Part of a small language model's weights.
Training: a variant of Muon for these matrices, 901M tokens, 6872 steps.
MLP neurons of a small language model. Each row is named by its layer, matrix (up: input weights) and neuron, and shows model dimensions 512-575. Each number is 200 + 30 x the weight over its row's rms, rounded and kept within 0 to 999.
After each neuron's rows, "fires in" lists the words (lower case) most often at its 100 highest values on Wikipedia text that the model never trained on.

L7.up999,226,236,202,176,139,215,198,236,166,216,154,235,184,201,205,151,205,199,144,184,199,214,230,194,171,198,180,223,192,244,167,162,235,194,142,150,198,157,237,180,188,219,226,175,201,188,192,201,201,188,170,205,183,175,257,208,207,207,198,201,172,205,240,264
fires in: "to", "of", "on", "following", "under", "in"

L7.up1882,170,208,230,139,206,133,199,190,188,216,141,158,191,217,214,180,156,173,179,199,263,167,243,174,177,256,135,213,192,171,194,165,232,172,173,178,190,169,204,205,252,169,182,175,194,185,264,188,207,192,204,250,121,222,182,151,210,188,146,188,223,154,221,229
fires in: "and", "the"

L7.up18,209,198,187,129,172,141,204,212,160,157,191,221,201,232,217,177,254,193,208,166,250,216,165,185,179,207,166,232,191,194,208,168,213,127,219,211,190,190,275,190,244,178,197,195,180,170,185,157,213,147,209,198,110,237,189,204,167,211,216,173,192,230,264,146
fires in: "by", "of", "in", "the", "after", "at"

L7.up888,192,181,204,139,256,167,229,214,237,182,205,260,199,169,214,201,200,247,208,226,243,224,188,176,138,218,195,165,235,220,123,241,158,165,205,238,194,208,136,281,241,151,212,188,175,185,188,177,213,217,221,154,155,242,226,198,191,189,228,179,242,166,204,180
fires in: "was", "is", "be", "also", "being", "are"

L7.up1,232,212,237,230,169,208,208,225,240,169,233,152,190,235,234,199,223,221,202,210,165,198,199,195,172,252,176,192,226,203,215,157,144,216,193,225,273,188,197,162,191,153,220,193,206,220,237,210,209,213,188,225,192,261,172,211,231,172,209,278,195,238,154,196
fires in: "and", "to", "or", "than"

L7.up176,187,209,156,171,182,246,186,167,178,194,183,229,261,231,197,150,212,162,181,190,162,230,278,181,215,226,232,191,233,241,178,207,212,233,239,186,223,252,263,232,217,204,242,216,219,208,216,165,192,213,159,168,189,188,183,228,213,189,235,205,248,212,211,157
fires in: "of", "be", "by", "is", "was"

L7.up2357,135,147,159,190,201,165,215,236,203,247,237,168,210,213,196,187,200,216,222,171,220,199,212,242,169,214,192,174,173,189,173,211,201,149,216,192,192,211,178,206,212,191,182,185,156,213,181,198,191,184,208,207,182,240,184,181,172,232,220,231,171,185,202,177
fires in: "was", "were", "a", "is", "are", "went"

L7.up1377,208,219,214,178,175,137,187,160,174,169,214,220,200,290,250,125,178,167,269,240,199,244,178,153,213,181,160,208,193,193,220,187,308,217,235,210,153,175,172,235,187,207,216,199,239,153,201,176,219,195,194,234,188,232,189,188,175,186,188,225,172,185,172,231
fires in: "of", "the", "in", "rights"

L7.up690,243,136,163,208,237,162,235,144,226,237,220,205,188,214,218,241,178,271,211,199,201,226,226,234,189,261,237,215,189,202,174,190,215,224,208,145,212,207,227,271,223,219,165,170,246,159,166,226,203,209,213,285,193,200,151,148,219,224,164,199,172,172,216,211
fires in: "while", "when", "was", "if", "is", "are"

L7.up1088,213,224,217,201,224,262,189,159,235,242,219,162,203,184,187,175,190,207,204,194,189,202,230,170,226,202,208,250,204,202,223,135,198,195,175,211,184,183,159,181,220,196,250,192,184,251,205,233,168,196,120,198,180,206,152,157,172,226,216,176,236,153,161,185
fires in: "during", "from", "to", "in", "served", "his"

L7.up2478,197,216,170,231,182,219,244,226,194,164,176,238,195,242,168,127,194,183,220,205,144,211,212,206,215,193,199,207,217,238,193,198,188,192,195,171,182,200,202,189,235,216,182,169,218,180,172,161,178,173,214,181,231,243,189,168,229,221,215,228,176,165,209,196
fires in: "of", "by", "to", "after"

L7.up428,177,203,206,200,232,201,165,224,259,237,166,214,201,231,194,141,219,190,216,175,169,213,202,218,234,211,252,212,156,204,201,119,207,211,171,195,198,204,246,216,226,202,193,153,157,224,177,186,195,239,249,175,213,223,208,195,233,233,210,212,251,193,187,229
fires in: "of", "in", "named", "from", "by", "into"

L7.up778,140,229,175,130,199,243,169,205,197,204,227,235,141,239,183,189,197,153,198,186,200,225,235,219,216,222,159,204,205,191,219,197,209,219,189,204,191,232,223,176,206,202,264,180,220,241,199,165,230,187,120,201,174,227,246,154,184,187,176,179,173,208,219,198
fires in: "for", "with", "of", "after", "to"

L7.up2113,190,232,212,207,168,160,183,257,218,208,224,184,186,245,244,197,197,199,219,216,206,203,195,211,144,216,211,236,195,219,258,185,235,191,158,135,205,193,209,168,170,197,222,158,213,179,198,206,176,145,222,165,162,243,187,210,206,180,173,193,158,235,207,183
fires in: "or", "and", "the", "in", "to"

L7.up2153,168,210,210,147,227,246,182,111,215,251,176,235,224,194,186,206,190,173,169,176,218,229,223,183,259,179,227,179,194,185,206,188,163,215,194,210,180,188,223,199,157,200,268,205,186,259,190,192,204,208,190,200,219,216,223,177,204,206,184,208,241,176,124,200
fires in: "to", "for", "in", "of", "with", "from"

L7.up506,156,204,157,230,220,216,217,151,194,222,226,229,226,218,202,209,201,158,213,175,193,200,189,210,167,213,277,216,182,140,244,215,184,140,232,206,172,230,222,183,228,235,181,200,178,170,174,151,166,201,177,194,167,177,225,176,132,196,244,215,197,220,208,223
fires in: "was", "been", "is"

L7.up737,197,209,189,225,154,179,211,222,202,232,209,175,233,185,220,176,222,178,275,144,150,212,225,199,192,223,263,123,220,154,186,225,196,204,183,237,205,246,185,182,205,221,183,146,233,189,262,228,183,214,167,221,193,225,183,225,137,211,234,228,168,197,268,224
fires in: "state", "national"